Weights of a small transformer language model: MLP 2688 tanh GELU.
MLP neurons of a small language model. Each row is named by its layer, matrix (up: input weights) and neuron, and shows model dimensions 272-463. Each number is 500 + 40 x the weight over its row's rms, rounded and kept within 0 to 999. Numbers have three digits each.
A block is one neuron, or neurons of one layer that tend to fire together. After each block is what it responds to, as a language model described it from the Wikipedia text at the highest values.

L5.up230:476496509509499488449494453550562540514450467487496499502532501516426488452517453504517472466519540453447497481526456425500524526456469528613478429562482478399525455527521483486446491464525538498545462497519468532499511513547523486549553482534533539517519475459489525535407589453478514456514458439529532443511465458532436500458522412495524480559510537506544477563445532501500429503522462451577523510492530584479524527444524498531521471504477458475415506484532520464473545484515487434517497533544526519545466536458505486508488485462470495485456428488445488529570486517521563507
L5.up519:455511488580479523546448454581512524532506466589474515500509506493503496557531508519432492593494540473521536443524482448497472498446494487502540429450512466510440528475492574428475572556472574458549535463580566505524577523550532438528544459487475537573480483453496515537447513450501467465464606490483496491477494498505505485521509476459472487535486498454520414530441493509474557516474450452537524439497385512478446443447458473539499441488448501510501475518421524506514508516534539516539505538484539445533523501524463490475545480499493464494533466497493481529442482459446472491
L5.up961:485548478518506543514432458505472507526477570480367511487479460486522541533479561491538489515554484540523458443448447528496498524525543490502512529506480537509480456474556554496462452543506524512552482434495493474504464497571518503509424380456493581496468449438563514555486473554466519497436511436460551505497487532479449464590511396520536517476459443445489414533461512429496465520485405532499515526560481485469468524521599515535488528454442491501474490511446529478459557496574460464396508553521553458557474548454517507486473461442441520518528496455531519531532509530482485470
L5.up1167:514479506558452492514492432501547519521476525567480535479493512526573555499523515552484516509486520468512480470466439497456502502444496546525541457448510508529572482552517393506458491552523532521527512443579527503495528466458507439444467533503476501537557471536590461497527475433525576506454472510484493546506417492463538494519523477521503458501483517517520439519525479515506570449562437527567481437498482497511450532463477545556550521449425569481544452468487522516559524546429556514559545519491513444491435555508470555402498500485473522564485534527523501530514563427462477489
L5.up1226:437489500508493458540438432473528559472492471521509529519513479456494475502572476542462477503489553538513510432457526483512509529471463473545520522481482469490487522573500464494476451557483502532537529468578535507567592491516583506454474466471451510514475485496553545543426559510522512543519534466514562392532519448452473518544457452550485488494528503492557489546491423500563492475530444449467496520481523473479561477508507487516547522523441448441545447510457566487481512502562581474539513515553508496504478519487510578501473536461475541488502517498539538571438504471527517458
L5.up1636:448521495541522467501487455551538469529471543470524532544525458536553453504499465538535520493543470471599486410465517446483536545459451495570487432448502466531477525482532490430538555510537507425547485496557461547499512504498594504489476467511462503534519471495546488560449552423440505535514460461486486501534487447512489517486575446509514481448486572542469467524536527502524463477489471444491528492471506532473581512468511506513487543502494492505504443567494561494504517499490524474514521516439501468480482480536503553516519433506444550502534487480435450533495545535480491478
L5.up2506:546481455510491521516501538510474581528494567538464471505487553514522510522515502475511520504506473498511465487453488526515487546525553537463517491534490505517499455539512500463465540508545547531525465515603486562564453483481490469512442494367469446453504464504532498454495497508492550468537444515479571574475451469512512516453466456477438502463490520502523510467547543520454445489463437411541490506540438489480522505448515496544533555485505510527573543441458438505449399528485572527404465483527524525449465502478477559507499499538468534523532456443546581503519475429408503487
L5.up2659:508497499458514444513515447518538534477479482480481503478511492458547533437442439419498499479536518469573535530431557499457502483416494536489525500562547532489531467489541473528439515481483485540561553503575573528509532467494484480550484521489496532532501487503591548583443497580444523560514556474457566423519388484492436488500513431491416475505508456497524518548486511463538444501570510455527473567459448472471540479517524524487470404487444517439521473520417569469443560478517473491499499500497497560454488482510564574532454570464496438493503502479496516508545486420494505489
Description: Infinitive "to" after attempt verbs

L5.up13:502545521550430373425423504429522465483524495529502489479521474533557451515484443552506485529529512498559478422477440478442501522517488512580505487557443528491485448532510561467427423469473489556502571482512460513467407500582561478481517465495509547463540508555462481501461562556531477533487491456538486615516468477491462476525469525514562495528490522558559532420420477595525440501471470467451501497462458476495533514443524496511564439491507490513488528550448521525470499485504524482513467505499533488417463511471557453557470488485531545487548504474535524551505577418548525467
L5.up134:481476540498534469464435519458555536437519541515474487525570525523517460448497462476488473496462539544522449441554479537523425535464514552623440578530489531513481502542525543534457515552486493504466497461522480486546463460575534512491423549469488504530510485552458510423441558548510570485536504499520503595591536511376471553473470459508520476550524502556498561466514547527492497423498497449474503558517508505524488502443534530497589457458506544546520562509526546474520569476451464495498481554464490584459469494500509473447455398540484488481533487539584528483464496513555420514
L5.up350:499397514612506553490449483520464526489576498463493532505457445513546468460411502413460458511455536545503525481575473459501532539488461530463495475493447507422550563563542503553479488473499472586436463476499471601581505490494486566492587496482519529451478516486536532532471549467492524442422546600411502500518487567566467600495468453541603559524512478501487526417508526544520519422500518473475548482484533602415547484491504571541504541471457529485455485525452397533577437500555437510504506522560500544498532435447520510472441431506528532492500449535440494500493479519508462541
L5.up417:535544502540530497569423576521471526463554525546490486467486485476584466440508464575544535474469470494502436441568520470501475580467488531584545543451415543536504600499446478454443463496503451590468500474502456481527569450496546522504488415459479507461472497544497526529485559543507517497521510449504462595574477499510526511497430534500540482577538538560576521471492475509418497529500476432491496432539472493445543469474481507507583554466484524479577472458465422452559510513432451513500441527481501479527547552446539522493522476501546505522496524488507460546527510444459491532
L5.up496:511489473520458537541430524543500538430549473531460475477503516534508570503491475478472515484535498545529475470508559568470546458515486521523466475479493489483480465552572487463532516521460512629452481497504449499459507480499525524450533513495501466504524492494529529512575497515518434472524500504492527590520516524519437500449482503426496535479527506544523462523463506523480528412528525463517490427480514483491532381429504530549539487516440526486538538557484443559482532500481454475601489524482505463532539484458525465499492457452579520503479547561566479530486573470507498461
L5.up985:470486480486541461483537476491478565479524604505552530508520463530587442531535438468455441496457497507543434477518530476473465551470543525534567557514408520486540518495545543492426538462526494515433569510551492470437545446499569511499531426470494530472500545520519521467575497538473546481468510447545486502468448537415534468533539512533548433581527485473556508466399544488498534510559487497478578549500473504406482547493468501556521537468540474580520539542487493519520503463520491464566525509533492476418505493518560446573460521512522540492514454452475514533453578535492517574
L5.up1035:452486439492572466498438552477501463429565463535520546437475571485520515456470466521485492542530512458481546451581482459533403576505456538534455547491487602543483471561438544498498459494429520496469516515458505544460460469511523452490568465496470503428493482506415454465533548517546496589478501485486497591496470516498507484503460515449558467530549464567541510496545566494525510506478531501487541519518485520439462468507567486543499517485498514555556462494457465509464485499498519543540475495548509500484526462484562488508404453540565553555510551579554544464437484446565448472
L5.up1618:556456549518546445464463477500483555503473455515524476512531476517486456513478409496507494427509493489522549514510438459445451507504519498484470460492490448495474472546533546519465440542500437468537535504513473471468560540548492531415477491494465538520485489467536571435458499548499559499464484438496537596602500540489463539500538551517558527560460517487561472470469481513494465447508488498456485509484514522521459534382489554509482556475500459424513446579524556463545400433370562526485544504505521519492472469535561472500479495457568499457546480488525462481525515508506479530
Description: Head after "the"

L4.up901:538519550469502477470481517482547488452500522589557549421494453471495554506498497468468489502521539490494456530502509461555499498486480516500469521431460471499513536492507468493495490511529554498551513430562475486528494527461532632420518507445506552492466500477536545474507513521525481577512518471416526498495511521561462595468549500432496549522537507522498529540484621493494519496522459469444539549511501468460538565497494492534519458502487460531554478520490536472491474464459418498460532483563462562496520528444522465556412535499572490508508491495513500525483435480415522510
Description: Token after a number

L2.up420:447519515489448529506465477532464552506534540524502498458464517533535523458507502448509430520498464451599450464503544564464486510430533469529472416546472499450561470534550427528438544536483416504448444474519477509464454488553547483485502505495493512521551559521548539499529521511499486440454593514542470501449518496420424523513490487496478505531440438512508525536458523486585514431525458445489557504480486524530513526516445438518478435497511424483421503558530560448442486532447444486461588469539525447492481461543484499478508503533497496609505484510533532501552457409445471546
L2.up703:505458453474536450559474493555482581579535506543467500471483499499524529468517472509404456500481522460509511439485479439532503600467563517497515506503501525490529448542552437402447465471473521568555558519472522502556470494537513482530534492540504513521428535525449535523432503545500552531464598523504545518453476513489498521439532427515490487513582403530502522528529423557516471471555553467517484507545516534544496512441549546524483491429425489539522489446527532531525439545543526479521551499498460484452457512449544538398479466416505490543476504494454516488482431546500499496
L2.up1025:529544481574526508542493483485512507537519513573477479485533528589479481550530517442456540561529470516557527501465547530468475500394505499501516492476484555543536555512554470506460570565397470488576565585511520511501502534507569474553473465497509474588511474473491503515488543441539495456464470526563499443511511443442518523460477431532476518393623482501563487544454537496490484547492521491504473459494495473535490496480463524492502473515547457508436481479486419484542532500501554524490466482548522496475584471443529473549418504430513526487462496490467527484491489529480481508
L2.up1224:518434476554477479541415474537560584484535514501431496495474550568468483529503492488438410545487543521553495540526526489427494568549553520512506516454485518487487488580588472489503529527500486537521564580505511557539527518503551434508504473495486536549492501494533541545485481528537550488473517492479509483489440476485463532423465443492517525501591494522530486429445501463489468495457441388549462487499480516466468548455540510522527578490470507503506546526502422529501542521445538485469486490511462524542544531448500514497392497456517582445532467501467483515515537464460531548
L2.up1362:474608434515495551481460444482488550494517585558495493456489485506512474514477434511438463513512561475478483490513528425457459488535501524515530585519453516511586477529538549464445496463436537542480486450575535465566452445497496484523555453565500553449465547525559487550488522530523548446529577530458524492449517524483541467524523399514526537571496491469493504509437486470498504518531534490480465522502415457509451495499454521492464443516478487513476581426510527462466486502556591477553423475488563514476489446467532519509545474430519485524460456521483533516447435477473467520
L2.up1582:528542525521528474494423499516515519462549474512505503472530575544568518425451521525515476445542535560550521469489472467495520495448534514526441523507494513462483482530498401526435497497467504555515482545500500380489416469529484466451447489548539509510419495503525515533405498457519507517462511495551468520568416538537498519513529534507531511502475549492497531469532405597518567406524470567454577435411531535468467514502521402474546518461492520511515506461526496477516556532548536538517505475550500529472553480510521453495507444483480488537460558538407487473538452585546458498
L2.up2388:429413514467503506574528486501492545555535437537499516399444504453487499561526431542505483562479453448483405473455422498465494517472512522474404510494544534516528498483546458496490532513485524501523502444544470493553546484505448491550558535530549564498472511505509541488527571558531444525465606527459499522454448510521505522483525455518480462523522469463538489503519502604535550476506383480468536528545463528507491543488540442475512444444441379537548518462490486527527461500513490492552519529457542558528510519546428530508515493408556463623512402531492525566523483450488486497
L2.up2555:548517470450570514502442488522521538431474512506516494530515556459531474462523475434494388466504541494546503451526426514553544463545535478474518420524447487452542532503577491506509542497471545563401510494483563552465517493616496450518531509524512530472489547541492516528474508532528539455498622552464504443471506543446487548449479456474582532546540455518550502558489466534526485469468531436548464543490447463504485520464459515488499502435456446493523549486501510499476501423476547445512526511475544509470575468466499391514485535471526489472506443524539505516492465463513526463
Description: Possessives after subject conjunction

L2.up553:439494557449435428481417520469492504456532580475508537565505550544468535500480402513507428462442512496463458516482494501474489536546492511501538471441465499510497580594539582466446517520539441532463505507509485485485514552507549516453535480561424456492516495643536521489499511528520559494539524438526521545496516434454460529458507490538552412496605498521528519448437519534453524451544534485484552504492476498418555474424487484543495512463466514557540528516490522457561478510440484484563518523498526547519480480572458405480500443521586541554461538495516529492536506541488472489
L2.up1259:478466516512499513516445504442475503514517492529507501554471502497511509516497372492509510528488509491457405473468475489505456467529434544488556501452461526523531490527515478568444493500531510470474498494532470531543484531500508553458598439481541524509489516479539534487489493511484543552506528477465511537512496439534466545511547475517564457528489434411510450469487500500513489499487461552420476519491478517429478557441450499545511541522501470515544548509543499492504466506475510561490542484532464513582507447557584525481485484469554527570503454457573553481520517489455493528
L2.up1642:527429581513515492469467481456476537443570538553503562493529515505552457545460397446504390430535562547543463460495468521539523471519442519479455465530491549465540543506535469520512531614503513502471531457583528494467547486529429450454553543497474508496525527478533483464484554536551486498484469499431484507509474523554471529536571445481548484400529545492610485461402559569523490455532542477502561494471528437511502433490444501517484509471495492462548471504454495464470589517495514541524554551547488498478511398560480422549464489468500518565509557471523543532500508517589507520
L2.up1704:520487499486504531453478521452475472527515479536479530504434486523478536541487445516426432462511467525561526494475452454460502523469538497591528512432523544527501461556471566492532485517601444506565493481526499495493476505515467527461523491538417490546422504522500486548475513490476536437530538470423492543502489487500534496429464448459560498487560526475530482461543481570547490477514477469457498486476530516502455551429471530569498483495478556511585485498490547430520431468484483454489498520549510529595533482572574461471465462545525501539561566470534534474528482470453494520
L2.up1968:443517509549590492561464458557478499446523534542453492503450553415544515492445496518472542536472512518542476435561482486579433515483424511492493555443477480592435511498513542397500431546474461626452496464567544523469560420577539510501503480440471447464507482537486536512521580538516560478487518508528524546485551558459496514464468505487589466505493469530512531555474469464455550464507526517465490502467448511477489518498527524529504532433520510488572506471484523494516495545463481529528562518497541489464539529575514496526495466485510466493529513499542509463466464477512485498
L2.up2027:430502487476504483554501494534465474446564576439463544574460425525485564445523474527442509514534517494491518435486472432522397536515477525520465496512489551536471540512499545530425457518537456570468476528522545509510505481517505538441512491472493444464469482470490484451549565510547487499526468482517507556493504499485478496506481477498573446597505507421541517540504504484478579420469527498434541484505490498455540500458494514517520578472454446490529568505483576490443504506482545542569474514542510481484492481541449526502441474565572468557546521506547568446469565520447467511
L2.up2219:474504556576450477514505495483491449547580461482443552492467454559460443536499501461458504502473491502544533484477535557536436498530434567538459473397516519441490518519493561537519473477565435509496485493486568458577498506480527521460474536542469465518485472505492507439455487503523492458466504510421490601482495502552538555434459470505512411494495545498456532458528575563529517423624546513450483467506534495479486477457476479576488551445531610516566494493470507530490423513533545524558586554524511505525498470504477487411464467576524549558472549483518520460470489515410497541
L2.up2510:536561572445492447462456488418471438512497473458498523607534489523523458430414471498527502523487535564500408488502536436489501532534445482501512558437419500522523497555534557458495413522544497503515516519548504525484528504462488544464513503533418490568492451532494530506573517513492514503506466470424438563532512495528447488451484512455551451513473544492525560472534519509502544478495481529453483527479462536404543513449486460558514515453515525583469499549473567478518487515431491544526496507461547487537485447544552494505458424547572491475462488548558509490509534511478449521
Description: Word after "the"

L4.up245:454536575513494533519430521455512479462530616493491466521433533510469442431460445507520475461504560496482501519548482439491393519485478561611559542529449480518548452474511572516486383526520426575500521534520482456534530495469560501446519476461495516497509569507535528515506618502525502483499514474522477532541499566452456460563491523454532545518466543492552500507500547533487531434473504504490499457474507535414554524470577498459476523521491523461617531472552495454524466482506507491527446509515492488459474468549494483475477443554479547478562520489496492470490499505547457497
Description: Post-determiner modifiers

L5.up151:506502471558594522520509463488479518439496583517440462463492515503454560484506506535439542556511489499491613432489523519535416464517540470472540552522518493438509558447519423465472505473467552500545536430561476527542478509477553554485485469523498511548503491509475531475413549463490533538431516568507527456418498504544534472498448525511489484591474457510539555491450422476518504464497473461453501526509498563470448476528525464521487515545536396461458526419527552503491534531488540472504477502482500508478468555449512478494524524453541482564449450483444502431554508529466496534
L5.up635:446539482527465482535487456491432500517521561460503569436554509584511540556501571493436513546589492442482444480514520497475455566514565503496566489421535429408486518473436483461423555518415442520457595520475516507456546501588555452478551429483491491440518490447463484544542498401521491456535472471442459489460495468465422490470521465496593428525551481482487504499435465527435500486452573540538524571551508486473483454551543507444489447501543490538469483467477502503465476506451521497511465494544531537485504480516531433545467515495564448546535456534488443518531521497549455458
L5.up1191:476543470485506506562479548497467503553514505461459547527457528531528458534443488457504531550563487506494455472522473501505451564538495496472454507484467511538547481526499529367472451507405506571453614475506515487540480496524564507469532494478448516491446461524427484527474479515490522497512436491489503573487549410533537463441496451525545486527488476498469534483516488517478492501484503539467527508508407534399539528557491476469482563508453496536500490466522575514464538450489518485488467524536567504447489556466546556500460486463563475570492539496474457477505500475488481448
L5.up1904:494512498586528538536439425557512502482509567459485500472529572534497554505507469507488509490501556506465515406465561457522519509481431521544552468523489521461508440454544470512490478459529530476498467502517479534514566546464547538510470468503545479517483519500503486485502514474577479537512458573496538514482498474539543499479440507477547509569516494520521463533504525520487577499462564455501510532422418537434459532534557490583442474456537496463407514536426491532438512454569543467527520485501546566514477563562539508507441482499542518455545495523518447470516544450468498532
L5.up2092:491467439565491573596511519475578517455453518520548545498517474509516495500453448506479472523538475512480482490485533479512477579474502524503486497439482500479518486464482565481521504526462469484531577503546497485525527512473574515499490521480519596454476495544541560503482537486565430492502503533470527461401504517534530576473438586500498524527526477488574478505476464533511534500421518456482514534439399467428482531499549520448574571483520525520555478479542516606529525544486567498486500492548520526477511558517548417530489547451522491540440525532496542425494455519546455450
L5.up2121:485514471569562511478489490540521517477463494476522482483543541518507513505461511572469462552466542500503441509431559433504464528440450549489533428438508556429497517513469562518488506526485490489472525581527492524507572540456540605551468498505552500402456480508485480460452543453588414474494530530475589541473476537549507563499490513521500478489553544549485437440445547549435525493508509565490525442474429428472491508492592505456483559488524503532544551431548517602456518478534521524406507533547525557496505484498528474542468597522555479520543482468490501461405430462465452479
L5.up2301:458472447533457520504433372503504519482534570499505473512481483497499508492430455524475517478483511534482523470499582432529606480447441460498503530471469484466469560477551550520491522526468543472540566532474526502512537537544620582464519484565567520492497496530475525533508562453527504493485467541473440461468498512460515514457438499523583487531504491502473502453414467448499555525496572468489482476512436580457493515417518495518511544469530435467447535460517509590518587508480564492469476502458550490438490480466549459516498437501552484534487409477514515464512428486477532516
L5.up2353:450520454568517487523501474535550525505470488544504496467463490529533567499511555494490411564529521432531443475454554485548549527445484556516484460508545479537518541566499502484457511467428536486501499520520478449500496542542569512515466531492541438521422445602548524499488578474541486468492535513493516477479551522534530563504498497537462458531523515526490484502464509507511509450437542456477496525401490486475544457468555444565555500435448526458486544445441456583490499503478537493461434480518543578491510480537493465547401525466525508539501500553556487481535450404499464467
Description: Plural noun endings

L4.up2065:563488519489523523480475527553523526470470506498510546480544440479481489436531501525504505510484557431493458457506515467510497479411502554527533530501507503536508544593569448552426488537449457505529484450513561495480572480479505523478459502492434599566494460441499521513456515528505547534493552492461430504511475548413487520546533524465474455540480483492506520543499549596520516508488426401549487462508462432531521542438521479503516467492474448492478555490509498479514456550454458535509586480457596531580493445476469542474506488469489482545474383504491504523510461502451513505
Description: Verb phrase start

L2.up717:539608570515538504510499413533541524546492494486526460511534537541450544502455473538537541513507546502517542539512561423584503489502443544462513418488494343426555550549480527466513532486508496505558509523532472547436466496492502502492504499452526536557497449529521484478487527486485451447507543507505527554474511527560484512410540476540537498486551544591466513521437508501404539475535507537433533503491474537513423561525419468499575527485526461499477484489384495616464490476542593488507503506537524484456567543511435538518542538499489467506408511500495526446551523434450490569
L2.up766:481497548549433542541430451485536570497466516498445548483509499461502543492487445522488498502533521514523457458498518391434482587498444547529539435470491385490490491472541520436451541508472516511551536462544508509574536494543591563456523466471472545516470450530500491572508433462536469483478531547433564493495506454494442540408426470512516462471505488550470507486469475531498491479499556480448512498498509474475490526500566492486483547462470471607515484496447527599465488481558512482502465518485569464527486516484462426510545527478502534512474464479517503411469483465493528456
L2.up906:492481576499450479537497516420547472532536532576542519494540477517524522423391447511525494536521573508506495478485522484451539552497530467452501460524490494513477481571489574506478478470471630492543501444517518574482570485516526528461547498518528554496507491511543535479473519453547496532483547487460509542491455521545559463598517544488535422501483570520544453518483524500467544511505499435446488479435482568480454454446467504460569543527491490476506448451529440439543430519473584464500493525564532501527571565512482559490473543469544521496435463517514530471542419422473478496
L2.up1375:501532552482474437571459542513502561432541487530534448459501495535492573510417458539562517483523497548553406483540519483413459525556489556459534448500448438527511484519513472481439465497515518464527573428542512468492584538519558553462484523532483597542505558452496554503487486488548425483441502541526512521472428552546455486463418531504475587445521476548558493517424451553508486504449440446437460501463521454523472466506512472518485488498518422541499496516506473506518508509483531470523546513466527563587571527495550479553536555478497529537495434524521497476548524449527466463
L2.up1775:515561510478451484531510522488510480532480529536539541472591438501500545471551428473485494530567555547574500554550443430465479536518494504541568443523535468552544565521486472481510533500563512467513568460475448548557481545453548515421502508427526564565491543507486540496588518479558431448504453541456547560548474487524487536418466490459465535525516546474519466450512561507490464536511507435490525459475528498452477531509491455486538561441491529550533462553449445543477499475529468513503542525569558482486536490467524436535529529469546538479491466518523516457539514477447528480
L2.up1785:519493557499478434529517492417558489443545472545511474510508541492480530490465493484485470488552558573486533520493464489493429476499514547482503480528497489516497497487468539450498505509536526499506603473550493480529532517500548563504472494468549553501454551568439490533510499454559463569535447560432435522437497478581499465459448466520520522500446558485461504522492585510514480555426556446422513503426489579444527525474488473483592524467447542466459437436495457469541490441490560486544480524492630539510605603450481510518501544487477460520473468477503508487527531462427453458
L2.up2097:559535494473472466505431483526519485561508577467569549506480547472493480532518480516478539509522578494504482529519443467445481548529427497552480463442520485444495498490523509492492475508498523570493480535511497511484519490487438464528473402513463471456531539548485557525485557514477487452477465513462491495447542558531520477527482527479511448527557549504520547462460460531435568480520538493530482482543475468360496461544480452489615536448461541512573496449589468459500456497448535495494482524561565533449549517524513565486471490526550517556428464516522568493568478498488472453
L2.up2340:564419500511510506577498481461488432548500521523566501481521527524482451481455488538571536559546535482470533530498474499501509508514469436536512463448497436518517521488460561579513526501475472482513496460500558558497539492427524516523557465498557557527475506526535530517536503461543573532495456503481532470495512454572529559453529482458525494501464504532495453591464514563465525503489423478498524571484563469447534513514474499485475495464522440610519554497582446501448480524505525515491503492571496549439556440458568472475516452506487576530504494532545526493600500481475473457
Description: Noun after number